python train.py --head_dim=32 --d_mlp=576 --norm_place="pre" --positions="rope" --rope_fraction=1.0 --qk_norm=false --bias="qkv" --init_std_qkv=0.0334 --init_std_o=0.00572 --init_std_down=0.00572 --lr=0.000839 --grad_clip=1.0 --warmup_steps=213 --decay_fraction=0.689 --seq_len=256
MLP neurons of a small language model. Each row is named by its layer, matrix (gate and up: input weights) and neuron, and shows model dimensions 96-223. Each number is 500 + 40 x the weight over its row's rms, rounded and kept within 0 to 999. Numbers have three digits each. A neuron's up and down rows have the sign that makes its largest values positive.
After each neuron's rows, "fires on" lists the tokens most often at its 100 highest values on Wikipedia text that the model never trained on.

L9.gate179:479557446483551417478523449541497481515455503488575529407436525434494522472392518453422502484480510493441457496451544509431494470493480512440510498447432399453515495499626525525448469550509512463530392474535470501424481488415514473444472471518567460490440497427501540493553464484497476505520483478522462441520477543485454527530489527490384438520527559571489473526538468483566434518525
L9.up179:495525510525479507453454509489519492441443520510524544340512525496526494498497468421440486511493488492436424552552503479557497484484547438473508493542479547473556485538508472525531519585506460473470447448514529509516486431570551491497466509546570473481510428491470496525476478561453463524410596521456473470541573492453498545471518504542475496472452476517488503470496504488523522545498
fires on: "y", "ai", "my", "Bas", "er"

L7.gate462:478490416507545543465545546513524513484530490530495548454465592422475531524533469496538483491467477484523490486465498522468510450495534521488550497491531483487453459498529565420499527565443459494527492510498534433453546529516455541454485514506503575519463486497413510590543525451550504493473477472547517517466468468481468525485520517512523485593490495541464504417511503543479557505464
L7.up462:498473490472579503466522475535528505464548495463501488490439477449474419524516487495506560536461591547482513544484413509474493461513430442477546511492492521480442544488486531450545500488502542490490513485561541436487452456529572491520519517525480589458475532493494539504528549555447527453508451429526483519504477497529484483506492529507544572589449468542530557486546498557476488443508
fires on: "202", "\"", "ell", "000", "”", "="

L7.gate439:477520581458489497456523455534522490461483523543530525463509465498532486581474461424564491480503500568469526480522430501519563453494494494460445517543482557513483578565494466492540434525497521492522453518395470502488470544558476471479562496519561564493509538508494461531578528470481590487432492560541581510463506454528457510510511566514522553447507530494566469508427480491474508555537
L7.up439:423436541487476472545547387522513462516447521456474535532565465517480532428429507435483463459416535516512495581451532508460586447528522538557539467515474464554432504491492478572471501562532417440503517439496498530524448493514450530507535542493541515532471520519530518588591526504487549507468457525490559495505473523549454492492557436587488491529524497428533475535497513476546523483461
fires on: "202", "201", "200", "War", "–"

L5.gate468:537451514490421511414494524518512488486457359469464502506511526477503521423484510507513545469550484526427527506457415500466479483499541515523526540479490472474544490534536517583428476498446395497501427481501513480460527458475527543453455497455541533586497565501431478472496542548482514500553532547444478486596512433563516391521519498576484533506542434496497474427451485473526477492471
L5.up468:439495498521512441450496525525604469471455462473449459421514583427574518515497491495522433514586464530450501529546489481523421485504490507581470461452440499476415516516527547467481489536493531477480551547491595534499540406428460530478507459579529457549501510496410456475449508533467424558525514487460579486466484454467460521467520479478493466522506470521458532546420527495480467512495
fires on: "an ", "at ", "as ", "a ", "un ", "in "

L6.gate303:507514574464481455499499473556531501529538530525461504486431459393500540544460454530563500481505507565471513505423469482466485463477493526541452501548512510448538455521564478510538486461546470490499416544435481486523446538498445501510558503486541499542456517454502435460480606531514460443498510525450434470514516505580521524520508580465533569475504542548524505442516543438496473503503
L6.up303:517467505517431528564510460504475454479530521479502523597494569459453501497416486467486474483475538466460522557526482504436474466577526383497508529569553569491491555534485475527527444516526537506480487446591489511481497528473480503479588549492482580494507472509555454509563506538463507552528476506521486422458471494463464461500493479498491547577434508531548508462462487467448466477442
fires on: "| ", "202", "\n", "it", "200", "201"

L2.gate10:403470502548440473476538574544612570391474517543513505518481557501539463483563551527481548508519580522515538527506531492474428513546533513527531511510447453535496546538485555560560486517530576486472534448526507529546499495505527537485509492537531504476534527554518553564486530469555550416525586533516457486520558579459520529460569481564487484499447522481499436431486504544522536511488
L2.up10:544515479506482508462505497528495485506586512529539495557524500476510484431589456485489504473495576517499479510497460488563561465542513515538442462551572455462483518464462472541479488509474497517417510494502529475567479574424500518461518485477503433542513540471472567584458462465555427446529540521554501538465532496476532569534398444537438452457525494433510454507491528500491513469478
fires on: ". ", "ay ", ".", "ry ", "ay"

L3.gate218:513497433483558473548511447534517537542564546472530493491505444450441530558441465435474494538445480498487479502492545463491460463441503519523504526511513475532463550421548513496485412500499469457482432506501491496516461481532488479509462569459526498491505450491557508472602581480509530471585514463536527500504506517532447545498487516505482453442503529532552464493479495459557540410475
L3.up218:516524464500496475507479502521568512519501576495481504423481435461418496471506535553463494478498449471550512451471579477508506477440502574481451531535487576545581598510577584483534511502493510519541466499545505511483556492486517569464499557527479512389499484491527463485482448593474518444467484464496480528566542515488468585556473456561500499458513525546480529515560537504540490499618
fires on: "'", "in ", "-", "um ", "et ", "' "

L9.gate151:472491540492519473503418573518556500514500502465497539419448488419585487520440492515530487459516452597421459528492498471416483434514514488584515509494500472436446480547481529507509465480499483487498441487445530525482508510538524542463498480444527489472495546494451524507504579496534455522430439475497486473454496559494532547471492534570591439589474473558586464484497498512562506488575
L9.up151:497539524455531516549487473531524441464487584484455439472408413458554404559492486454537450494526485506548542510430499460404507445571460454569562496532397431510481497512483530503477544439514576431508498504449506477489480452555458505494466531471523581499465519524436512467451514542525553451558495496537535518446502495527499513527535581463542528538481472469486509451474408462503472515516
fires on: "\" ", "\"", "]"

L2.gate212:524517498490486507456476444468556527486507402500517418487594505524555483528532524527556514526453508558512513485549451422495513442610489567493497530459475504499494509549439565573471533492533495554477510545400546529521462500417481532466479478487504555572490510504459525419526512502520481504536527440494435475476467558520522569424567485470536513517550507513501485523555593533535507482475
L2.up212:574525426546559514413505493464524474463524429542511476505582485457544451454507459463456493555498489521517489514453481520559531506552450461458519512483485524429537533500516483488403474497528451543446499471491461509557528484551491496469527529501484549447633513522510481523518597406447551530465530524530491528502515491543518515467474495483522461471467457490566503396524540462503441536427
fires on: "-", "s", "+", "a", "a ", "I"

L8.gate331:484502486387584375520524482464474476520515498496512566465447484386526523514466499538489528496541542459496527484498426507504473507513543526503524519558499498493594525559494433507525460449459513456496433548506542425488495469480492553517546552455500532466497499489509505447513588501513546440539575504488512536410525482479428423489496519507539483530543465521435558458491553509569458507560
L8.up331:461453471464515449483459458526415535490476476413534567579528506532473574509515531425438563485525523526470483492438511555500508510505493533545474509548506518492555473437458474500477464502511488534551462472470464433496494515548562454595541527475540517530503535475474521514555541473475478451465512540494551501471498597509497459462475510550501517516578464509528510504497500475547450499522
fires on: "\n", ". ", ", ", "\n\n", "| "

L8.gate366:546464496445491638463555513480521493479560517509505500536531497485487487526505532501491486478462441557468481438490501576507452519470497512493539535402429529468455484532543456492487532537526572456508459494600474496536492482443502538470545511512553499452486437460550474418508483477519560517569606521494488487502477505442478492491555526508450463442542506503465503496422633542515577490585
L8.up366:530502474511494505504443523509468501517388525581472542519502552512524426539383508487464515551468454562553505468504535487597501516537516553490496574473528526423545497569521481565525530511483567566441510490540521562535446481486537479553522499400491560498449512484582459515485476429530472531478491464545530561489459507495546511502531484485497552473494518497347501519476561487526587514459
fires on: "on", "ar", "ton", "ific"

L8.gate514:462555465440480475528540506515536471540497434487561462481428486453572473515534521485484539476501519563458527402494453508496488472472538494498500528458424462468541451446606544507446506532491558528452416489506489484489481475527474558497479544471539490447505483404579462513486547515502561533495494490470496463550502487551525487502505529482503462443569517567508545486484543515509427514478
L8.up514:515594470500502528511511481481547426550410502485462400494547500490577467476502482453546498526585548529470509474475540494555485477488483475450513478485448507450465480489534567573457509492515535524445506471527458542587495474520521511489551464535483488420502426520536492466476550551427533562411524503528519490476482530443570471482473519528590515464476524444507605448520560519506470458449
fires on: "I"

L2.gate223:515474522582497545513530443518493508476503534494483489472477537538440500620548462435439528489491569496537473571480492475493475449539479435449533504558493501468498569431515517558552534472512508418483498515516470525545499467467544493465501489517581561526515530479492536532576486485492470424507596535500488500501520470482547501481468465566468532488544469402481535492544499505509502508418
L2.up223:562428441511498484513537461424514460442488494454464540526487551466511442492426509513558529547460614469498464575440532404513547520474547445463578557523427472524426453533505455504460542474503480504536483517508520511587490552526474524494465515526585511527489495486515566541551451447503525516513441539444561462465452507435501519483560485479497455488498477547502462475432543473523513575482
fires on: "T", "% ", "N", "Y", "-"

L11.gate235:527486446523469489491520524529495502533484438557452509475523534525513510461537525577474532475472520527509461511449469499452512518469368572541424526482521533443427411455511519484537561488482465545487501531461507406549471402472476512485555507536473504506576541516436472396546544494529547496553489397514505418485500546534479518523458537558598496528420504473501545486437488480533534452489
L11.up235:475510457476522503514504501487480544500424513516466488466565513452544515502521478547404521476485495450423543481453536619466480554496510521530514490452484463490478468457485577480437544507475467505519507541503501479429461525499557494442494470509492527518523527510532494470468424539438576481528490479516596531595491466506454517522495552595482435513491420502580558492476475439533568523484
fires on: ": ", "\n\n", "date ", "| "

L9.gate354:493536534526490484551487502541535535429542427548509582502571456505518544563524499470543483419446481528487583493468445501450490471481482515528491568602529488548499424513525511469524505489471447601484497476453501546592389528491465458546452500491500482515480489557526521442523492488537525478469488539541506436470522497522502450543459490591572474472503474462526545533519517496566495458514
L9.up354:528437488535508512525468527506486445498478487550523516480443504499477482503423413373555584451434465535534510514530534522463485535504444441490543486577505506530502455603455454461557512506484460480463429468509454507506499467515472505527491510455507465533485533490523538524521453567478564485501484482485522504517466429534504474491496575454460539545436467586524479488499478482481466512512
fires on: "Al", "Sh", "For", "ing", "round", "for"

L7.gate31:473483572523488488490500504478479557439557522487439471529487469503594428563526544543514519557448530558481489465482489524467398518522476555451490502494513529513451509495555483480477444569485463553464502448498543515528599494537467411479550547452508477545457510516509579554464465540440544458456532481438521546501501580449541477475516535510509556594492538516575493472495511551435471487602
L7.up31:516561527474508477489513525501503547554492453469524539513538454463513486468541489515470548488572499552483552465498466556538488530460502485554569534441518495577569509507497539460573421429550447476458550467553485508559540485456501511471491429450513447513507539489501499525496511504514424545506495423448507445543470544504521510511541415507512514552507522436394522482537472505482406536542
fires on: "en", "ro", "in", "where ", "FW "

L3.gate200:464478441501485537500564519485533467436525457511455474474542562491438494510528532531545523497526555479527496416459467517455433480504465448477537499536505517484558522537514465519513470551498548484465546409538477519459524543519499583467493507527601520492558422586457443522494470481574451454560523475540458525460483434498464494436496482435478504535475502497552475472466476480484462467472
L3.up200:552519503481629425507498549503523505503424488490506470543476538495442549448528501481557513525507451485433485487524484498515515458538555480534502511456499490538508543559475498465469487540563507431460474475516562485524541503489559562488471506578516448531464541565493456468494491553475507513474528536445500496593475469452457460527486491483514580491491517487521463446487501461563545441473
fires on: "ing ", "eb", "ine ", "ob", "ry ", "s "

L2.gate412:527476501525534525470504492463502472478517476495557471531560562519483476534518629506411479490480499531504529529486506479445514479488510449527491527602517571583441484484462510535476477544534465404489539478506473522477508502495561515398449504579533544483558477462508507524470545521527527528532484525511389500601450492518494525453448549421577501518450450458474484525467502470481585510560
L2.up412:497514537492459441468473464489536486521459467444470476516509484504518518516486497504576509502531504509448475558466539483451538490519550497552593490451503500478546485482469413402487424478489528462525504457515439519572520454555504522481512501516488400503521541550531520556512421541400487520568526521519533477509426484483567554459465533477505507453486511519531509400535537548492472502471
fires on: "ing ", "e ", "; ", "ine ", "er ", "en "

L3.gate159:551428599433507454526509521515510529452451487448481562474512519347506561456509505523492569459488544519491445505548414534518484453459510490511489495484529516527457418472518520566449507543526486491557457508487495463550426520534471512549520475452532492512508544548493479508576493484490409461434494488485555458503450521542475430402497539522470412478487521577451473467519534524469491538544
L3.up159:491587525465502442574473575567500496455523494496509494410504544416454553542486535491534467563509550464462495491550540593502474497492499437504455511531531513490544483480526592527549540599444473540500458524455531479533490530557537468500560491501507529487515518451490477485473497458509459498474525480522534513511493430500503441475477520495546415488551599577474506465512529447486553523568
fires on: "\n", "\n  "

L11.gate166:468473515539456517470502427456512462450472429505534468506544580546520541491528512509511535496464465489450494515514437497465487529477550448532475512504499487578509510478472484518443555520475552483483475553462507453482463446517454555526502449482524517479517477495437513485498522481509527549502474500586586460439529525550526406519486577507456503552499476503564542456446452464618503447425
L11.up166:512469415505576518522530469492458482516456476440499443506582531464511495586513454532448518476473450512494529471495480479501475451432418516504532536530505550533486533458439542401480514464491480548510534523475524542466446473479547529492485593460570563451535499529517568438581582509492524435499522491478550505522487546467472528517511483558535486573499517532570569509512507482502480504547
fires on: ": ", "- ", ")", "| ", "): "

L2.gate416:514435466410474493504479497530474507505483519496522578489517510488474506564552502473547539483489524535456469504463495497576470461470504533537484496489464486492510516548496470543471507486494516525524493486518519478516494475465459577500523525421509493504498555507362508483536514438502511460568516535511457536469464492502516463382488442477416522551530454526421471421491635414494544515515
L2.up416:546520451453525493535473500558503525509484485469503532449497469452442462464504507366519523573525520519413444479454473521521488518512512536562467542557506555471499452453538501432481474523500465496513438527467451439510511445513506495464565532392473536490496540514480492500465513554515522562524485565436454447488460563537490412540542539484455449565561494537546480494480574409521559454567
fires on: "by ", "\n"

L12.gate122:451474485556468460444449530496528490470521488566484498474561490476537509504491503466570426497497440460425531517483478471424441531549469493540431541499482528496523469488532517462534531480486425526485456507470565520536485467517472515419566511494448511499466478493497483419543519526573435517487518497505596460479568490508595436524436516421493477522494552537491478511499465544473507501453
L12.up122:480473511408520487485510495535506445466450476420518506421520534444443502526555462476544533425488555485552470531528555502399490540549480519474493441513505508519528473491477423531481485504494523525537420470428589449451492548524493506496480521534499483537557574493509498499544562477528569463406509473472465459474481475482475501534448475519478507539542554536465504503518407458509496535521
fires on: "for", "\n\n", "ust", "det", "For"

L7.gate244:512474454508402493478516462485519537533533510426504485461465570480517524483467531475453452541473499535510484439509523537526419520540440520543443604467513518482405492515515488454518588495426503586525499485506534544494500433450539511418525538545524552515595534483520533493528451479385504534516562461485492511535450558440500502471483460510479499603536526462473476440459576458544516453507
L7.up244:453543537510436500548479472516523400515541459507416517455414461470517499457474554461523477508510512478466466495496527488531588479498541517451520466442473566522529525455536462587512500543564486585522573494496494460473499456486540504478465510423473493509526512447461457543507488505489485470475556509533485503384522485470452412450448517489464433542525472457552506469469419495595582471439
fires on: "on", "ography", "it ", "tical ", "m", "or"

L5.gate504:466491607463539508467482576536563579477546536461452445510575563514487485496490544486514512483475524490478484527428563505534517536496474538540486526517501483534512498518526432544548488472556508521445468432523519483541519440465524527469508493524545556543575496559446527573548521457474498481593487520563505510512554509478460530531472490547541452489600488502563514496446504515514516508635
L5.up504:505505549448446529494461468544483465528507485501477457487497454500548525600404568419522517501490471498547538415480536506461457529508496511506371553503460600517472482554454431571518487501576470551484436549562535472477524533499492483515488500464512506446517493505587450422475514448507443429525455481548507426484493419541510485501549493423478452447496515546426532529485441465520467480480
fires on: "out ", "on", "en", "ag", "ar", "il"

L7.gate500:495472424578511471507458513451560540468500524544465494436476445476535521552549540483582498493566519543462437467571476506468486459517526473557514529517484452505397467468478583519480483530516509502499494517414500486520526458481513532539552489420537495492446574464454509514506562475502486493563501490543483458399520444513423430462505553553526441488616522444537525524539509536475521621516
L7.up500:468474479502449473482494548502508503495481523458524454446402550417495540520511518469529516515507455582515511557473551603503422500598438425487560503480560529547488504506504559457507495509479487459537469470471495427533521547485459468472443512479492517511488447511470583465438472463468532451494416531568434501515511554523490458569541552509461513417472521497555524480530469533592516525566
fires on: "station ", "site ", "\"", "area ", "ory ", "set "

L8.gate54:450495479505512537519520454544541454552498420555534527535541531557510531557496489511515437529474512462500427502494452499520574538491476475530438543528486500560521502464513510493495440512470522481431453426417416538484469519494544458516544550539516456484490546590442449509574561461468502529508499487444519576497493492456532453466562563512524481511511567559502456520445524437422566436525
L8.up54:503463454522475537496464525527481484497470488486491476523561476483534407454484487452507507521405491468519402536453503545524481469446499535460466475481524551498508528473528537486503565451531538528521447495477543507606507420542499447451529520418480569456476564460533530428531436547509514520445478486449542622565564529510520556530459490483480536463493424505502533553498568496453512559536
fires on: "th", "Th", "H", "alth", "y"

L9.gate458:465430499458466475513507472500538518430475478491478478523505569514550532536526528490544441459409528355465499472460520457472533501489545466456514568465529494543517424479532498547436580505503470524540457509445525475552526570539486558432481505456460506524483535473451459481492533468533393509487408482487505481512428498490515467442528515437485524497460455523491501500490557474571540529497
L9.up458:462447496478466464486483485582451520517475496490574491504474456477511505487519541474523486558494503451475571546536487462536445561405431480492516554548502511545537454422504491491487531495506536468557535510588520452549475521489547483417522576474502426385480515526506464471450533489553491538518527509471499553435553534454530411522480492527504474481453481549551427542474493548559514565397
fires on: "ot", "it", "et", "get", "ac"

L6.gate306:483491472451514510487530472424484544479515446534484430510451488460449460501536529474573514487492499480504470572457520499475521550590524533546617540502536473473518426511552536464473521466537482578531508489481556486496477545462416466441513576524479525508521508526461505533504463450466481487509537454456490562498519480502579510468450498545471516437497432554428487485486535403511516533529
L6.up306:464436496609498490425469488473487506486494568523528510537518531451474527566508491542453480526446506622486514543465560519472467542521501480526572524515487469574482520492487529559476513457544493541495506518455540514549497522463482525484532480482440511491479516443502573564456425452494446438496449501503487453415512476428563455461445496534515475502501443437437470535450469478493574552525
fires on: "P"

L10.gate76:538536577527569537488526453508555527518569508473468465512501510491544523486450492513498463526444492466468504504478496490425549469526523452469516538521532520532536511504467509603529565528446476508475432491509446470515528505472481429521508445439462473520506516493474439527499523428579449408515538490496458421506472558511457488506507493412511477466477492553531485516447529514462568459455
L10.up76:535550495549575440494535475516538497561481538528487398484482526486529439488457481433477469455416470457508539531492505533476501504462472467545526536461516491496524513492487420555495530517417526468511487472468477494453504526465474436486520465441502479407443476498479493534535553503548496502511508599383535406473522478529525486479504463457514515505457499541424490497449495511537495454488
fires on: "ak", "sk", "k", "Jon", "stor"

L12.gate310:548492511518512535515521491447551474555491534488506557527520544578560499513561494460594464504480435536417480413461505517476400466452455504478503555597513492495376488443475576501534516524524531533476518445502514454458526559470414509510492552542505525512438505522478458483561484442480494477547527428463542449400535524516491438438531503546540508578563460508522485520482607537557503541481
L12.up310:497485480531495476435481484483471506492510474596501476554474536462553466524518497452493439542463440477489466462517519484524461469465487477497529548584469480478444476474455549464439542445528601534489459507477428469544548551493509405465591456487541388541553540489535477507417519492422533524527448481479481483452540521478521482535441453515530466543516510513532493498470510555501502531521
fires on: "| ", "(", "met", ": ", "ati"

L2.gate129:510438526484490521482540465514536535505495437489508521484540560533503610521528507525527523521453454465468492531544464493414493521495516506530518552519505549483473507526481492533500522518519498563529450511461532575484478487453568447402463529534537463564455486550535501487550566523513465486552574443473511510494527576510487538484423489431511492547525493511579493499437545462407519469479
L2.up129:461478530481485522534562464422472533555434553451537464529498481521451525503479486527502477528552482437488502556484537451442426482535469556580512502471497454496475539439546463508545512517495427497522554510510477542560500551481485494507475491432545589481423512483541496498614535499481474578550580453489507503508514541515446546498389531535541461500573505461529477503546460530486530418521
fires on: "le ", "h", "in ", "ular ", "h ", "le"

L8.gate418:476484547540481476528495469509568525493467516508458497490428503482539593543515549463561492455545531562444516541562490528523534528499536480486551547497510541551470497451563444503470511497492472575447453500565470461561543545431506441369439464513547504515537470453490454509495541451498482499508514486515506494491444476512548454492508479508460500549540467448548533482484506461641481582453
L8.up418:438465439518519481519512489559544545496495480517482515510430504478458500490576533483551464525505553501477486537517501518476527521535467485525540448473577493474507474448534498469478564465489501559500439497508519530527516524517503439448479504491547489507515531525504450495529516469501440473559551427462556492454524519489520451624421555564450504570533501485527446429470513420508458537473
fires on: "cont", "Inter", "inter", "ot", "et", "requ"

L6.gate92:544511551526443447518537454489567506502524462412497543477526442509507430512539559461513467433518441555438518477412507519447510482471443517532551558510500506482484468576544491578541516513471479554534438419458552497514502554478447531465529454456521472631506553464579451544486493480563490530575444506566508495506547544453531497548451530528513457540537508521528499513479515425594423565457
L6.up92:534476502474474531535497486607511507489563474547552548523451475509531503508568599417564473446472568505522531502493495509502537509460513518490445525518459475491466510534486441535542528518478471502488427466433515462499469520467444443490478546528464422506568509565508469512520524493556445474453494434544439448478502447498588440492475511529542523510437458424552475509506560512501522530462
fires on: "For", "for", "Sec", "sec"

L7.gate75:409568459471531567495497532450524534531478468540521515525454516482474473538599502500512422482488483504531484574536512560470503511507473537527504562509513576517475449542483536424465589464479490512455515521476456523593441554499534487459522545443561552468486531473444520478538437441524490487446523426543490516427426500501453514495486557520479528448426522513451382510453495492497527520546
L7.up75:509506505495530565504522525466434460465398504451440517481445490429467438469527547490514556487472541559523530467465466518470472547500416503542501554551469493543440545522545509503594500470539556548509534540514488468545513464484528438462490518476471573462507534472480564461460531419416563496452458407499504413517499502513504467503506522514492514488487434489455478616535399454531486561603
fires on: "P", "oc", "C"

L5.gate466:522477486464411514568536492489565521467478561451490491501542547420476541532527469481589477447473506456498535497458528557440494469481596536522486533543538533537454469518517426459488496581480462561460419460522522540466538496549527514520506539530553488537477416551502545513554516478387485479517466510519446518488463447509509491475455542497475557528451550457470430450475512491487493565480
L5.up466:432435442458455502534492551437482543512462465451506476564525474457551530534457516515438479529572423492502521502513510515534469455467500538451495576459408527531494461417552533553499534509485480489564574558453468530503528578543510534492461456524519488504465528512534524508552517486435450471521504504528522501554426480515470586475473473599437448539492475482455490512533506564540478488614
fires on: "or", "en", "an", "k", "n"

L3.gate411:492512549527578460528486511502496474553496476452492461527483531418537435531506474496430501515467529506514513563470448505492510526510513495494562482491438468491502514409467502493457478531543547427529522486473496435488427439497440492506469460465500600528492494436487532489585562437511470460458597476487550549425469504509509492451437456521479473499500500555450516497532503576504497460503
L3.up411:491540565471544516508547591518509478562489538510521421474492502424530421549542470466533529537571519584499477458532513462506448536507573486506568540497493512500539497433517454520447414542544456442500478514572565471568475444528453499474486514499480509481461478573547541482497451550520530542502524475522576509434477517440504461516490487515550486565471479504480531494506525577585530562541
fires on: "om", "T", "at", "hy", "I"

L2.gate173:506570536500456527467513508468510545540472477458561454509576457504540494499525525494518562446601598503481467448490504470471570443535480514462546558517492443537536453524514508487463522526512489521389485544468562445493502520561547530482528468488526512453523553489520485456560515482484492460521586490601520505497553536421510575457527467502521454442462506515477471458475599517552556495451
L2.up173:502531474439462465539502564528462488535483475505497474498494493458539481528543462495552539433526458561486491500489512501561500451504479533485513574495479508476516495511547435492453469499436502543400555473543526469513504500521449481541473502583494483480492496550511543512411586444452506530487576471505579523435447507441534612454524512471515500501479501531506467425400569489482551475462
fires on: "I", "ag"

L11.gate481:489520498479550539485527567465491523470476555425555539492545499509489525546457495501537443414451496537516442505491538504447544515523489547461526532558504566508486529489437476488497510484478459498520503440543518438474516491540500500476468572460419533510462465568543478536575485523521528481489504436535548553453557503501472503533448522556437458494507441504532530498518454537592456582493
L11.up481:549384524484516517534524518576480460524547501496517566514472529513525412499456480460443478515500470505520481537514400456463468489440485529473519508543531545520466514496539473502484475444552503536478490480467460459566520434484500420423508513476541526499531518520520492469553461514572466472480468438487426563459531505507465435526491493468471486472568453579510459529431415533468497528463
fires on: "(", ", ", "m", ": ", "—", "- "

L2.gate354:488542484417479526490511446526504424496496582534463464495440498451569549557435508414490461529508519507499490513536426554505490541506509524532503534504409514523498476493507535477603496509494525478483446493506452541430570492490466575544490564488514538515459519483510524482476509547537469407588576534504428507504486446534568486556464497475510522502546475416501507413452516550473496508446
L2.up354:461563506475447449546481514536471475556500419494463478553504460544445436518509516519510526498544467479497505499482430471480415568493516536551474515520493570381511494475560577484538503441452477495520459509539437535510542501449510494488530482599508440515502551462469476477441498404442528519547486489503472479546466508463524501495529481517507460506556498481525474576517465449439459471541
fires on: "had ", "r", "k ", "was ", "ad ", "t "

L2.gate533:473521514482425458560550498506548472499514467477471505499566566425520526431565454481591549454505485398489535503497523461437438480424504525530573491491453476515529559511461456587537480518482439496499516491568554551453496446468516506472471465587530560566500479486425538487461501528533496434556531530465446447527491509457491454452528523476539478477472485499484487534496517442485558376528
L2.up533:478515465476453508552551579499403434450542497491425545477479513515455509499487504536458502578553505442498480552488523464525509582531463553537524543466438505525470509508538535494537507500560442499560553558513475545521457454527523542441516583497475449456490499467443533498494550530510493489498474458552446452527560430478515469548543454502524453463477450533439501467423615541480485513550
fires on: "a ", "' ", "an ", "'"

L2.gate60:527457516529521488484518534566500531470474483469497576488487483489427488469488508443588500496532489518511517484469477467484530486490532447496519529547537539487389618497506539511460470476466494475589459528526508511539408498520506501471511530418385515485550460528539519540527440526524521503510442503537551435473495509506477539512492495491483410469503445468461535434534497515633555548476
L2.up60:482507526502524521498516487481504460539461570516504480511473548481462467496497438509415478436537508521535578514508532564458510513572569500473608511542473489534482552501548465537500471455453487507497512390555473564453488522498546483539430613524525513487493383486477488438510540544430458553490558509523488518448568521484474542539469514495615491478549514448489444477447540485467477497499
fires on: "and ", "'", "or ", "ob", "im"

L9.gate283:460563482483482515505477527490544525450510520483524463501520501505577451584570478479523459500488517495450423460512551562536533490519546530519516513477491543515483420575542526499524481539486454561470452486486524407486527497505555495520440416476548453557451426433485498578501524508512541457507488467484546494488515461459476486492466501503495476541538521527567445452489560528514522518565
L9.up283:551487549480501524404479532452520555458469476440548565494562490480506500438531445504452555455510454515521504539514532511536485537527533552598484512481475558547497492469515472524511577553467554466511480510455427424469531531531523510504527492526493433510495515477495551577519517460462585494546443489468518450495504464490510535481524477550457508514511510486539490439523576539494503596542
fires on: "or", "Or", "for", "en", "ens"

L2.gate96:546518508433531491549524481537421549405411497478481557480510541420527531476551487465593580478469543494518492501488453494521480452468505549503450540593522533456475483544568506507500525457511514510544423446478511418482502435565491504540533526479459567509512600494487530488515510518442516501463563553498482467486507455474534445455426570513473479515575471544456448519467535502518538513545
L2.up96:519447463434518527581528533526476456400511521507493549539442499442456524480538531494520562448579554480462481530463427551490436476510513546488490544563508523536548544560503548507507448497477476510552428487543516468543503463479481525510567540474572441480508544577386496532501529472507500449465549530477452504526520427502486436515470563509489497553557466518459442500519535519474501534518
fires on: "the ", ". ", "\n", "\n\n"

L2.gate478:470520451453448481574457547557544429472500517540469453457477505468438466476404490448502499489477513567519519571525531568520467459561566555478504537473544481504523531504588458528529401489435460543472471479521517453465485469398484519459460534482497510474538454529498497520442513493557470440471525520476469526488476554444485488533506435494544583488478528537527472467453517507505584468506
L2.up478:502408547439506449515572548479464486465423529493512472592426493525532499513566510538537526407446540469496559561558433502540597548510499497493368453483506500498554501547468550524508469499535461487442490533531433493498557544480469501522510452486463394528467492445499474491466500572495458457515504519576502577495493421505541541466487514546510493496540511426478516452551518560437513480509
fires on: "un", ".", ". ", "av", "ri"

L2.gate380:483434496459485434542521572533459475465486497532442555506567521414497608503563540485550544528545538511515512516527478458513480479560480507468518517508499531543540509536479443538532471504508494489506489487451545417461537427551474503479509527501432519461528553513494502522486551523485488509431507523468466468445486482492452473453542503366435493512573437499489451528461535571473538503560
L2.up380:452544512428579443455557553523460539485453509461492556553495488486471506500513466475509553448532502530457474447510466490523534486542484505492453519568481530530518500574443489507450431506539491436486455588539463498514551555528539511499509521466475527482466515548457451500468559488477513519552552529440451509458512437550549462468516538457566457480523436502433449470434588494526545503512
fires on: "\n", "| ", "at ", "won "